MLP neurons of a small language model. Each row is named by its layer, matrix (down: output weights) and neuron, and shows model dimensions 128-255. Each number is 128 + 32 x the weight over its row's rms, rounded and kept within 0 to 255. Numbers have three digits each.
A block is one neuron, or neurons of one layer that tend to fire together. After each block is what it responds to, as a language model described it from the Wikipedia text at the highest values.

L3.down172:126156102136160120158115110164099072095142073177116125118187135082133177166125147127118119158187155085114083165115174136124099064158114184127116155114103151102121105119110187109104147082132178075117115113100113132106146157039166126139133159220071081119115137075126095091157141152136117125116176147112095144168152124145127097122081126210099104111201124128160139151156148160102128086138
Description: Sentence-initial word starts

L4.down1:116125142110120165116189112122150123176091084075144109110104167132145109085189149089081086100137108110128116148106162052108117138152153109139166156087161132090087112161130102142168125124135176163196104112141110211101079149174116091118116119155167074128171137129169123114136153129135185136123120167133135026142063117169114116154153141149106142091174098138161137186101084051088121164179
L4.down73:152077173144140148120073151163160123165139181082106114127105056174169127138103060152096107164163142167085099172135091148133119065171159171140052122080138099127149179119157208120114140056143147086120070117142087166180201116082129146146111112129096136137173144157083124143109105153151088125051136113159123153102133138103179109088112170187107152122202147067142168097076177158147112174082
L4.down196:133134120100120106161111139110109178118162144147096112136088108203164143127072170158113113145183121096138128131048131128092212136103139116120090135172137172109105112137136110085056109138127107091078163106127146111117200105121142124106138116140155118099127162146135166166144201100141152114171136150132119156148140148110130126170066093123078159095162099093136153123111144111140117155134
L4.down305:116132116043213124151181115142142135132103137114121104152068159146113088093113141132136133114128131126095110134124106083159071169148137093110114150107169179101123170153131166142115126127093112135157128104113147124091151119088198127107106132169138125148189160122100121095093161141124139093073109119169129055161151138057113096096141183091138191157140102075072179126151179104097129122110
L4.down328:148160209116079164138150109159112108177087099098072122084120114117124142079132155114169140152096143093104180189087152105117124121118117098124109148102138110159102149118154158125097096152128126084164110126162153121086152138145126151162056133092088077134174154162139070126123084112143179097114130115124153175167061174137103097150119125115154146141102102079148119067167146148185132119178
L4.down392:152115183154175127122137152145156163112137074132154142074120157137112129128164157145124135083156122120118157127091112130153126150111127104089132151148172112191150104088179117095134063119043088080162126087151162108106098152150143101087191095122188109148089120131056131119136108135132130189162145147187128145196117213135141175135069163083140148136082072158189168154109134086153146148134
L4.down475:123132138123086129129138059139101134150108124102142141109099146174119138156132120086100171102080176115087136158090126121122168110144094139119137091163159110084150103115201193112123138161121128167104033130126122110087110106161070141129092067091134129134076093145107083036068095164110135134124141151113127165155143154174125102103096012145102151089177177109117099141128092150163183105114
L4.down523:115103110136158182122096121146125122151134127119123167164100126135121153133164125138089144133129140104116161121150103164091124098149048128196135167210167130094071165170192126141181156140122139140111016061117088133160166114081122152074127137149143061167092122126072117146187171113144160140114153167109100098099126072121095118133130104136171171163096129096156164106107121135171135127117
L4.down556:111133143122094215168160154064152067129148109178077152200093094091076122071103057083136120163103125145106115130136132119127150124151086125095065172165167080108184170168131129081156094176115201130108096097083145128071153092174072140057107131145100130124132166102106084136154146178147166160158121171125107102136153165154106119095112041158117118120157129130153138122124125181155122086136
L4.down592:111140047175114154101095074107093139110185077169115090119077147155150174136147120115163145112126124076122102082135117129105148089122118116120185195179176165102156092119137117166144119122121132118140066094080160107170133158180168175140094129137132116098135111110185079085160158104177114164151121156152113114109143153144144074143147115148150152141116106129095119135120155136175080083118
L4.down722:100129139136134146129146210127078168105146112120226132195155123147135139097179084138167091182175123091144107094126195146111140111093134175147115145177141085072144108127084130090116136131105142134108089115132131167119163140072055148132104145114175157144110139154139108169142184148171120088184106059191172138107096101108131122141113101098196113168149162153133136170197123170132106093150
L4.down737:099095153085134061138101102067078202093186055139118154135162128145167149098118176111125146109170091146137133144076150072117131138125108080197166098149201130056143099135146073089098192146099137110108104110145149143162161124096159133097058130120140081159136152124139123103139131060083143152162112104158147131126146126136076124106092143075116182115138157178167111101157150095133131160155
L4.down770:136116167105122161134131100138096116123103110142124120096118155158097135145140105151110158084094182134135156123105156170113101124085135132138129150098141170096147138189136101119127145142156123155076095130191088104121087165141159098155142082152163153175169221069156061199140133134163100148061188153109166112172099118104151118100146166170160090148105154192114183151120163135104175124174
L4.down779:134136095124132156212132114128156122093125111096038108134125118152202143150185128166188141114145144134151151136081150182182124130076132183140065116126161177102138129129154114105141120165125106149118183149159113164161165141140181131097059125128190071142152141167076128166098134134163153125092100128116082127166164124181097160043177034092132117144092130104100066153143079106079200120150
L4.down963:120105103129103143084125136112152175088157112132165154173109119128142150157143150108148134149139168069130075144102166147120153106136110148232125164130137157108106177148119109148126191167121169134097075075135105164105103102142154120142145102118188085106186124081137143188145088125137126148098124137146142117112131176122107163129152200115130101213141121131152159137127064126103157093172
L4.down1006:170163153067078110171140124122129142093178116205136107102156154176094168100143150132141151173139153080129154092153141140103157128083095069143150169139191146155086086177153100084148104177107172184091086056061177128144158117134156196071084169153148128100122120162150140083117152161166118112147190101128126118143111181102094060133145121156177120105110086106181101124104172145138086137111
Description: Possessive/determiner word endings

L3.down69:149113155157060099114132147096149132146051138069156172161146171107161086115132138173097160150127132139218111111100136168114157217157134180097132139178113107084101159113128072140160085127148163153115121096130144101178162115098092164104158094114093136136135131119191133157096128134147119110146130113106107127134139146123215117122112133137099093102099128129118074148119211154091104087226
Description: Mid-word subword fragments

L4.down121:117138110147140139111135099114126073046139108083135105156170109085137140106151111127136149146087098160125135175115128212137112138163183071055117206158117162124146103188101164120072111134157143175150176140132129144233068080168098131174157150131166133097155117142109141182189146125097130100149089174167167134123102138121121167104165146111098159178176133060144160116106144095103168082132
L4.down181:112056129179128203124121113116098116138145095099128175114169072171113132104124151175190076160119165168146065142145084176117102083148141117096163155126128159103093108129089094134119157157117096120124056150143080113151091103193103149079157128120147062129163073129150181113083121166112135091183113124114130114127089147156140154113162184137172087140180096127076136113149119126149192065143
L4.down192:102125076108169099087139098062159132101116166165147146105170081141148113174112116134095150134045099121134149153096149133089117067177126192152140181055120121171142165132138099138153192120138135150146051124132113128129185125121123166118150136090185164082164126131139158154157144147148108115133114124151084176184140112136190032150156069170114133126153184143101180124148117131079141085115
L4.down242:148149104117207154091158117142155157090125093163132073107134163139084179101145159135183208093143139153163167085141118130154113098125165142106129136123140135122215112078076130142115134084139101189166123147145118086124154085121129056117081134100086141120105093052066179144105142098090145120120093133104096116169099160143123102117115141100055105092099158112157150158175173117116097139130
L4.down303:147135140108102135115099125147162141148152171122144142142126158082099160167075129112105078149198171131089127061112156186120097162098215079106110119152109145146150154210100101157160150053125103149129135144163074090163105166085132092127117097078098092141139107170105122128152087104134094139149110133106145130067118094172097128146124190132137015081125173082121136123122118096102135168150
L4.down317:151107127181111181097132103148120074125148064155099154158127139104088170122116184127084139065137085125120196110148102161102094109122157117114162154120135118074116097102169113126147193107125064144093124113145178107142118055113160145170146094098085122104129149133134137098150141190105148147129123181141118148042139181118197138138139088096094079081162084114075058100103129129143101120069
L4.down541:097151093124157121114120087136159182109161126108154094127134148128139171142075182103092138126151125127094107123119157113051177108137180067141126122118092125121120159054170149163106091087174118105129165133128144129111119140127130117162115159110108166123182147101115151141132093104107126082090135116134086139137143205151135131144142150072117154174173172141136130118124148053141077129154
L4.down733:143133053140156101088160140117143063200088132119166147130163169112157093144116144129106121096105158099143108204177136119145143088114163111128126143155120171107156085100144127157138141097175135201178131112159099070162087153108104111102158116192156094066131095061088089119136098136129135111136085095144161118100152168180135111187162091149132089084128123098128144137155105195108071105189
L4.down745:208123074149173138079111142173142107122135188199125122141169130138128134151180102146154082118096139127118128049167074122124149141107100127134136165081107131171107115133151123118120092129100171178120130146142059119075149130163088146143098120116175202131149114076130117143101175157172153166111116206090167105191080130156093166143156096180110096102124160117144139112110108115131187126147
L4.down785:159108155116164097137105060069096184142162109167088119156147098107145093149145136062134061086077099143125125160143130104073126097124124159158112121104075144096149127110163137089116130148182143098069100163158121160085123093192128117159102144170175131128094124139131142111143127188169118138142115120146164141090126123105134145091112167070133071123105046112169144111131119187093095100199
L4.down874:131157098142158182100168114119101108216140148137181159149092117101135104098146182188181149057133144153101133169123138084154122140098126095081150124121151140209120117090100095131159122139172127084105157119066155122118111120161117155133135149128117150141158137130178137105050141060168147129171103128130124080142084107194120103163098108102118075071099139112204102126085100149081117154104
L4.down928:143130137162109204125177101191108146103153128153099104114138161147163158114113142139161149101120170160143152130036119097132136092086144109170108126123122148113115156135159127121170173090141151125083038112080125140116136118109104177165123177118118132110107109088107133145138087149115167165147118137207079107117111138130157122095144104074033142166133078148130111108117098146197105139087
L4.down960:112155110135092131104096137116163073182122073134142100098144066106090202111204122169181148091102160115139070181094134061153164081121177169099128140165139157114114135129138120084152116119127129106112193117118089145176127170094110123156121124126104087153169178183115133173160084151146203113117107154203106154127086155109117136084113150086113105143063072123147097096209140073139095131095
L4.down992:126120108109145159174198102141148125057128121152158152092138107042131090151101118112095138141092155084132118112103107207150136165113100140108148084137141159161055189136130096122128086136166155131105198069176102171090148102143143137157135141133141092138129080106136141112139174107099129104196108113114082138133161125122164151122085132142076072078127121127111140159130162183091128103119
L4.down994:140096133130135127151107139087126105096146167131121136131090150132041155148080139143117130202129144078126138158172069133131109091147110048135215172092193133186159148104091143154119085127158043121089088126100125087103127098109135102118175131141120137186100126147099130098127108152192147066144143134144097146132104101194072096171155123082117166136121116171078085124116121135106087165163
L4.down995:137140159102157111105128123155190174154109146132140156075112086146135162173097140144100120111103109094133072113123145153139117119208118140116119077125107134146131121097178110125142099107082171067129143137154126082117107126137134061111154158113088133166129159127189143117083175119164139118106125092102121166117097131117211116138127133138117110152132064088165146119146156132095121162081
Description: Clause-introducing boundaries

L3.down907:128147065159139102164088091121126098168095106161132140103144167131127095191139149170093132134216099091149086137122126142144088083113048086124105146142074092126159086163164084084117095146161131162152100185095158086165162050147152170110081123131148096094139187101091079140137163131147115100115127085164094112105171145131088163142113100173092132113089144078125148104175136159129109191166
Description: Mid-word fragments of split words

L2.down19:153069171079125116149117112156140117112120142071097140140161113150084163068102114171169120084144137111135159162071165147201127160139150117102117095167135071151161158095103130208137155109083092116097108095120124139156045137165101129136112098199129169172139199132102138095162116122176140139128145150177115100078125138134156095085166228114120068128139161123143103171124118105155157116114
L2.down381:150134135115106118161133099181122150085129167153169147125117143120133138128108100142095161155156116150113079171109179178082134151094149175116115180166144147143199121081119137186223121184163119127077166144140111117125116115182136137126130119144159099106138153201112113110148129126170142146110128092097124073136141065141095188137072095092117127117144088122155115166101096147130119086172
L2.down558:103114154094143140133157153062130128134120122091133117172168118064074130133130169087107081203130105092142065094064101166105117145146085148117163130094154182122026196111136125077126155152169134112104120077140148140143119148214127185141159159107098050116116168159129152144139126137117134077118147151126138166145109097101100122111072255114152094102139056094127124077091150137169109130142
L2.down863:083141098084096126091138147153130144080136119081136119101175114108092137107114129076151160160151095032146130132105181139167179123135140134131143123052088124157051128168102128120102122133175142200151104145133178192112179143118107072106130081065065114150100105188176195117086181089151171152123156140130175120079120113107140063157112108149152153134131188087154123137155147102091087174153
Description: Mid-word continuation fragments

L4.down107:135159117167221156141129128098142121185127033162056146161127091115122062145181153146167120159137153115163112116167151147115126061139163075126124156160144154091137161133164124111138091107118103101165138178058114091142136126155075099086146114095088120125146207095084113114141094138135145065138148147173112138141130137218084081122174184156132147086159114124103135188162094148102107113109
L4.down384:106121110167089105179095102143101120060111165097114142111086113102133111141108172105130061081147147120122133131131141109109147062127109127122130184102161120135137129102103130173105111090084066135125139089166093119119109188105113141179115145114170119152140093160173165099122169205126226129083135084177132116163080132113141119175099094142150072133128167207149064129123160092126119145087
L4.down423:162157181156127137159112134129108176104121153112195166141105111170109060118136122069103122105088157113167141071099175125169129140082073123158113108171134155135108123115137147067078080110098120128126135157135164164084137148107143206169139110137133160077136114146122121129064145124120172084227136218137104186127126099151126112134164125101146126171117138092112147182110073118131149106098
L4.down431:078073206128164140100093131177130165182151087095161096100137107122115161130133107127117161178135114110073155076094102123142151137105149138134103130173131166092119138172207127140202172125178137100139022163085123106139133116118123133124113113103131128089122157053119154150178117132162116156142121095123135114119102149180109125045131053137117203145160087084115144117121127096180174130150
L4.down451:118139094122151103098110094165153169117121199102118084153147114180173099112124094155118159121104134095187181102147146081125145180094065106143161151166089129127136147135121107166174103089158201088123167146170106135130133117113179173134117128089108138163129131115087149091189095139167112118125167109124109129104160089095114162107081120131176104136137103156070148165134144122233131081134
L4.down491:122112135205145177125165129116148145128147088175108189147153100161114100121141144074075143118127124134120101146100123136129133185082104106092153161072126114145136130132187128142139168149147098103110150153131105102100179192179168057122102140174088120051130158138094178145132127121143133145155135163093119129169130103133107110083129145151166152114112125165147094164101151109113145106092
L4.down539:103124178142121095131177165151092062123080101191107121109105158146078163136106169114074103142161107105104118154108112136116078139102134125139144157141132117126183137144159126139099147151144145116161149150162133131182073143149146156124146106052179162151196086159151112086165120177117123152161161138126117165080143132155181068195159127105209152123142112137126126092114125112220142085102
L4.down564:213149097108117122115124133181130161078056073114136146160066148140102131119176139142131141081108085105128107165200083133110117173055136155132137126126156142104172108161118106061126120151120135130144159123148113137133168184114120137080132140116083158104094105153153152142137084114099098102135158190196159099125149126168103107172095087115143067186161106087173108117158145116200145114181
L4.down576:126098114098061083135143083158143134185089098112160118184126116106103175109123080110144154169108123072079141120087112081187152127135147148078081162157089145094180094112109151076107094094068157204121150122108159158131208146063090144143147136154159134144108124143109123152121168123125105183094126155121138142147164125116116063081161117140181120136090120066105176176155147139113115071127
L4.down594:165139125164181098160154170113119099077095133062108128166114182143109057113099162086162137137112147069204068156166159071092150124138125154117111093088114156103131083145063107114163170156143042089159140122113093134151159098104148124147089069199068140129115133140077165204103144155149118156159110119078138204081156086132133111078114185112115132148141149179123196120094151129084112139154
L4.down601:172084138201126163133163102137125154080114067111111130169126117186194129101088118189032140125121123131122120148131192131133086090129135128095132101120126162161128086096155181151105119151086170132185157125115099077096157120119142115147096123169148124154110114106141054125143071130107099144078171158182077139125130140129142097131149068179216164148116103178108175192142138110189194118094
L4.down608:206169097193130125147153092145137103161093158129169146113098158133166115144117134166177138113148132123125136141165125240073157183110114126066110146127144093069162161083089121135104082057114148126109180157064083129099104154103096144177089146170149169106123115057138120113180161093111125155085190062174074118144132150098177126153117161120110071114143102161140164137103128116107146135100
L4.down723:114127143184124161153133162153166082198153118156157093110119136116140112095081206128135148139142134120150081140144113096131145164138091095142092129145118142134134148073089127136153047095105130128089128078192128058045160138085141086169112130090123147183099151182105107148112144140129182135131167085070111176086139121164166115112145112156154138132154060111163108147145103153201130137132
L4.down762:085162109143110079145194134134044133181114147108147159116090094182122149126143158097218136145169155102090146153086108205128141150184091149073052109163107101097133121168192141131168190121121189115109138144134055129114145096148073129162148086067062140153118150148161152118185119098077043096124165161159170092096085146125148172053152211139200153123142124132125135097128153120147120108185
L4.down934:152107097114162019102126122098116151182122125175160166100163130134135168103128135073128138122155095116135115092133174115083155177156098054192068098157145138114124186154151114148178072134105115160131077100095140163110137119150137121164129144122049117145149118083101119151086126146171128132128116162074175200125128134146150198095112092103150139143134143134121139176125128128160139152132
L4.down944:170125158119102071079123100103138177132080129194104153138142132127163079118111102080106151091108113101118135122049201161089177151061119135147181174103066112128106137073142153164139111056131181123096119070158139112091149161101125151118101129160147136148092093155105102190151148111170142142175167119185135177174150159119167141120150159105147081130166120094133130118099153183143152114169
Description: Split word completion

L3.down404:123159093095119139175109113107171140116194045084198150155113126131140128143133161110148116101180151113122153132091139133099140140129100077193111151127162160106135099221129107110135141144100153141106119147067141106079170107120139141070026140154138132154122151117205122154140186080118124111208141185147129194177125120162148109056129089121164146140133124130140130133107141117171122114178
Description: Possessive 's marker

L4.down39:169035149183134173100154124179102143147069118140142191144162109132149122135100195131131142148158148109107085113067122143108144163161121134137110125179061168096064139048181163191112098157122138167120121154130085175126158145154169105170045129115120126154179169069107157171120123172131173123130085150108115116123106115144151157172132121058128098171110148096105113105169118118135131131090
L4.down113:109106070121089113099150100127129146151168160179119114184157181137108198198146129112034132152123118117156131079110192109128147101155082135080103167137159150198188129111154114102171120149146142127149128134142137172117138057098135149082137145098131112134107051144093146185132093128098147100117085131129116128120129166077122118095113102108153087115190122145115135066096158187118179114090
L4.down199:073179158080129142152178050198075120103131080197096106085114145130168122104140192130077115136193166049177137161110166086177114109097164092096119112117179150055108113142125112132120103128142084134146152077154106152155145091124101126120183167118127087076128115198085096139111174109130139160090141095104096118109142143071174110104140115114135144126106118122185087105140169120135156070113
L4.down322:177128157121072122114121120143123070126079142114101069119113163143078136097091090123141104094121069121120144101139131143173129127115152149127093159157120135147095109113113137185089181075174125123144120105156182190111113148146135138102150121118185112148115146048153179095118155107168080095096110135102132160154179139072143145216169166131125197118070106195139127144104152076109123132147
L4.down342:120123141108104096143120072100059137136143096113079126163164109156133132149133112157101163173144145134091086085095135090126095071084146177112122181137140120126092155158128120167144136092076117192170107148082127090205089088062194130165101096113149090131115145152130144150105118186145158133116136102159156093128119127123099111150147106111172123131159154086137093176135112111165156093117
L4.down380:140225112153126162140104143179116100120166084085124188141129133082097121116167177186108108137126092143082119151125197129109096090114134141176079140092140156143144205144081137094175119177132114077161170209148120109150165092136132039131164123112124183126115069115130083103161089173149078108150140158094111139128116171164132085121144109095204067146133077138148147115115209157064110140122
L4.down435:165092113165140188127151165135135143090118108077120117125098146120195136168083129143141152130179114070144101138087122126140142143094139133130090146184103173056109148121099129116113116117120117123183115132168132153131124103095164075178053071157115118155170171135116167183153101085098180091154115118091179104160159114144090120081198116106112112134147117127121174166113174144102148185117
L4.down446:118131125147150118200113095118108159122100112117120060148127171128103157103062175172150152119124147112107158156106114099097155130061168118090152027181123162168195162118079157149149079088159173089096161158141098171088066120129119122141113153122141141122152138154134137106111179167135111147132182105084108108122159105131138105149078143176172164131144164124120161133180114100143103134114
L4.down455:135115147174131091089123127177127037071115137124108112089110125133164137097136079115197115104152131158127161075153108134137134143181131173121118116115150151108080150119108154104128127153156148116081127157177112111120119133104094155130179088100108109135116141055131112129154146138162075029199167177143146170125143146151124114118106100156112158107105147102140193116096141117095224156128
L4.down479:085112110203180077123083183132171113070159152091087079161130148211153177123140077153175133172198090156107142153129128078097120080154146099177162127112097163143158127053126096057126107121206142066107149154136120100134093060113137111128095107116058097119124168105116119123100174153141133077120126152157122186149125098119111179117145153133141158070102099163162173171100071145129138161134
L4.down639:143118139145070196101201144158130109191147073162127133106139106106096117083161097112120131133134136143164125151157103102116159210093123061146067111151143118118142149123064124124142163118101082138109086084174161116116128126063114119185102126189108187081126148135138114111061133102126150097133110192076127109132106103123146153093071170106075171202120095181102134140137097106079157151181
L4.down666:144123112173143119134124107089149129133114194107232128096132137160113135141124080096134129135129168097098072124152079116167127048162124084122126100127141148096073091172110160118132178190149110080149101074163155084140169137113116100104084163111068109111147063137157144102144119148128055129100111102130143088138096167153144128177116137155156153123123114105128157115143122178087097143117
L4.down699:120108144104122096145166146065118165166082064136135150134147116152088157104184121127143140173093172148131146145178170176087165132086040141119177104122137081179146148175188159122093102123189149147099139160095130157142124122159132136128140180116194125172133133158105130157135181169122076142140141136135116124073114126082125107080087106093116148091096164081137115141146101091093079177079
L4.down844:129159100134090061156123088144119094073084113179107153141106091157167163148086125136101101133092077172072102101147131119127132135104115096149084130174119140121128198153109126103113163156119120148125129113118137139199180142143135150121134121089081116151095153134040109126092085094187118162146084087117141120123105093091169135097171107081095124113139175164185168137190136113104100154128
L4.down870:082190142083177115131122095110101127217166141081169161110120150106123090105138180111092126131188115157126155079128106120169141145100100126126146137148070164191130134135105091140133125145110139151124106097088132093081149166124133083167181136115150135082122108118096098072110205097156160131126144124066167126140052121126115128075159182150165152122099193112115105127106149121119130171206
L4.down1020:144120108119163100119197085187209119105114152114109017081119046079048103153152111084135097156142099167062184150113139117127128091124128118124130124156097147125144119112159099082154160127168129122137147134096167204150148123124124069154090095148156074089127101126167140151093116139109130133193102168156143161116167134116131152177129127125097145084139097176155111063124160173103123110062
Description: Mid-word fragments after vowel

L2.down147:123137136149144121137172101131082169104116104172082133111124140136089146130170147113102152070147158131127139177125172146117146064107134154173089173157118110120118098169131166085126135141116093116148147124129124148152140142068174166154090076157146113116098087078140161081200201081098110131171141156128149080096091150089133062101163065149155130174163167140130098119112137151146122081142
L2.down342:127194142127097176122117137137101143138123144137108172112147103069090175105117169139112114071104190229091147064162116189088172073211121093086117112109130146104143133134147131125136132122109137133051105134131150176189125103157107113115151121125129143144134130132115141117111149160151116142161183094083142121152095122163179114188040125073151134131086165145187114134120151113108045154118
L2.down882:120121132167110021200142090140181109108088125109130078067156092131116103162063118105163111118143096169132160187173132105078122108124166101113123123129173126118113150134116168127167133138141067109206169107211131078201095155133142185161099094114134130125149125136144123138108137136079140075117173133196147141194147153136132154124112171137127165171151116150157143093079178157151076104087
L2.down917:104119126131123148140148166100152157148141103132078146151113132153106149127183154065159051093124130126124130096110162104113134107165095131121073139124114182092105129108179115121109110131124082138160140129177176116157151107155083101178118114098139132084072149158192164087169101162128139186122096097173075146130091137174149108171126108098068113122132140126128085163080122133133151099121
Description: Clause-boundary punctuation

L2.down127:115134157199129180121082124132104138123161120109139198134162118140075096098146082163123073143086133087187109156052142116122085149104103180100090092082058131098060158124148169101125106123137124048122140120159133211111152141115128172146093162162111188096103166151106091104157164176116121169137155131133141133141116116163074104152192094087106073137108143139145166110166160147169115119069
L2.down287:177142101063167119201099145146101110150097092145088104201145142143095148094223156156090193090154103116131081116136108144125095132139099093127157124114071135135180099172158146174074135131198140135222140154148129104070109135166093134146104108168087123166116136090101127094161174153120141224100077125139140105155134131141136131133116086159135084144060129134116067113128170132126122140104
L2.down299:101095139151138154144117161169179152077117055124141134171134039110114130187131182159070126131143139127089100108119119086139098111161154139166131143076141165105057106194127099110104110093160136098158118154121151138124133152089137143128095092135142171095140146133169145123097107103115102144153125151160120149192156161172215108176134188137118141138118137077092083165119156143209111142105
L2.down891:104144158111125114117101096126166097105129083139132104091156126126114179124179143078086152190106138167132144144153145133156144116135178171096088190142113125154121149111111158120171127149095135079179182069172120162186151142085152121051080134132112179126057079146138089115116147156146072122156159155118084094102186100092118148114110137122103126160075179128158141097122130109155138122119
Description: Mid-word "e" fragments

L2.down577:142137106096093100169140124123163150114178139187126136146169070143075143117141118125111123110102161037108089151117152092105136182108097089185157122120146151148135132171148153198120158183080103050090199189113144151149156153116149115087111176052155066137105117145171103115135164104127094102172114087135134074158147131141125116151109126031109174201175166078147128118146145127123086168169
L2.down874:069111186114127118164128111124093143120127109095105103153077137108146096076128147088109121118140092161125093155135149135131142188126126081163134141124183157069120174151115110135150146098072123175127106138099148166146197089121098111146102156159109094111165154140187124134103110107141137150110129169163141134174158161077124142163119203137152153145137099116164200056110135130167138091100
L2.down924:150141164052115149161153092108134153117183070135067136129133205174133118089125138103099134077135096127138121147114116087084125193131087107156107127087155093086137126164140178155148112192109151153094133131101093149091147073052126158093125162142130121102112109098150125142170118083077096197189093120168122138144142133114178135124113102072107111116147147100136154112122116152152121139122
L2.down988:112151119081067124149138113082173127125167111166143092148100127101119090125183111102056126116111148119139150131112094117118107158090113097138086123118190126110126133135185088141090128126095132158131139068119136112143145101133159103126155116097142144193143122097122124094087115135132067197160107126121222106153183155140103126131148105114061075147119117132205174156111136159111124192094
Description: Possessive markers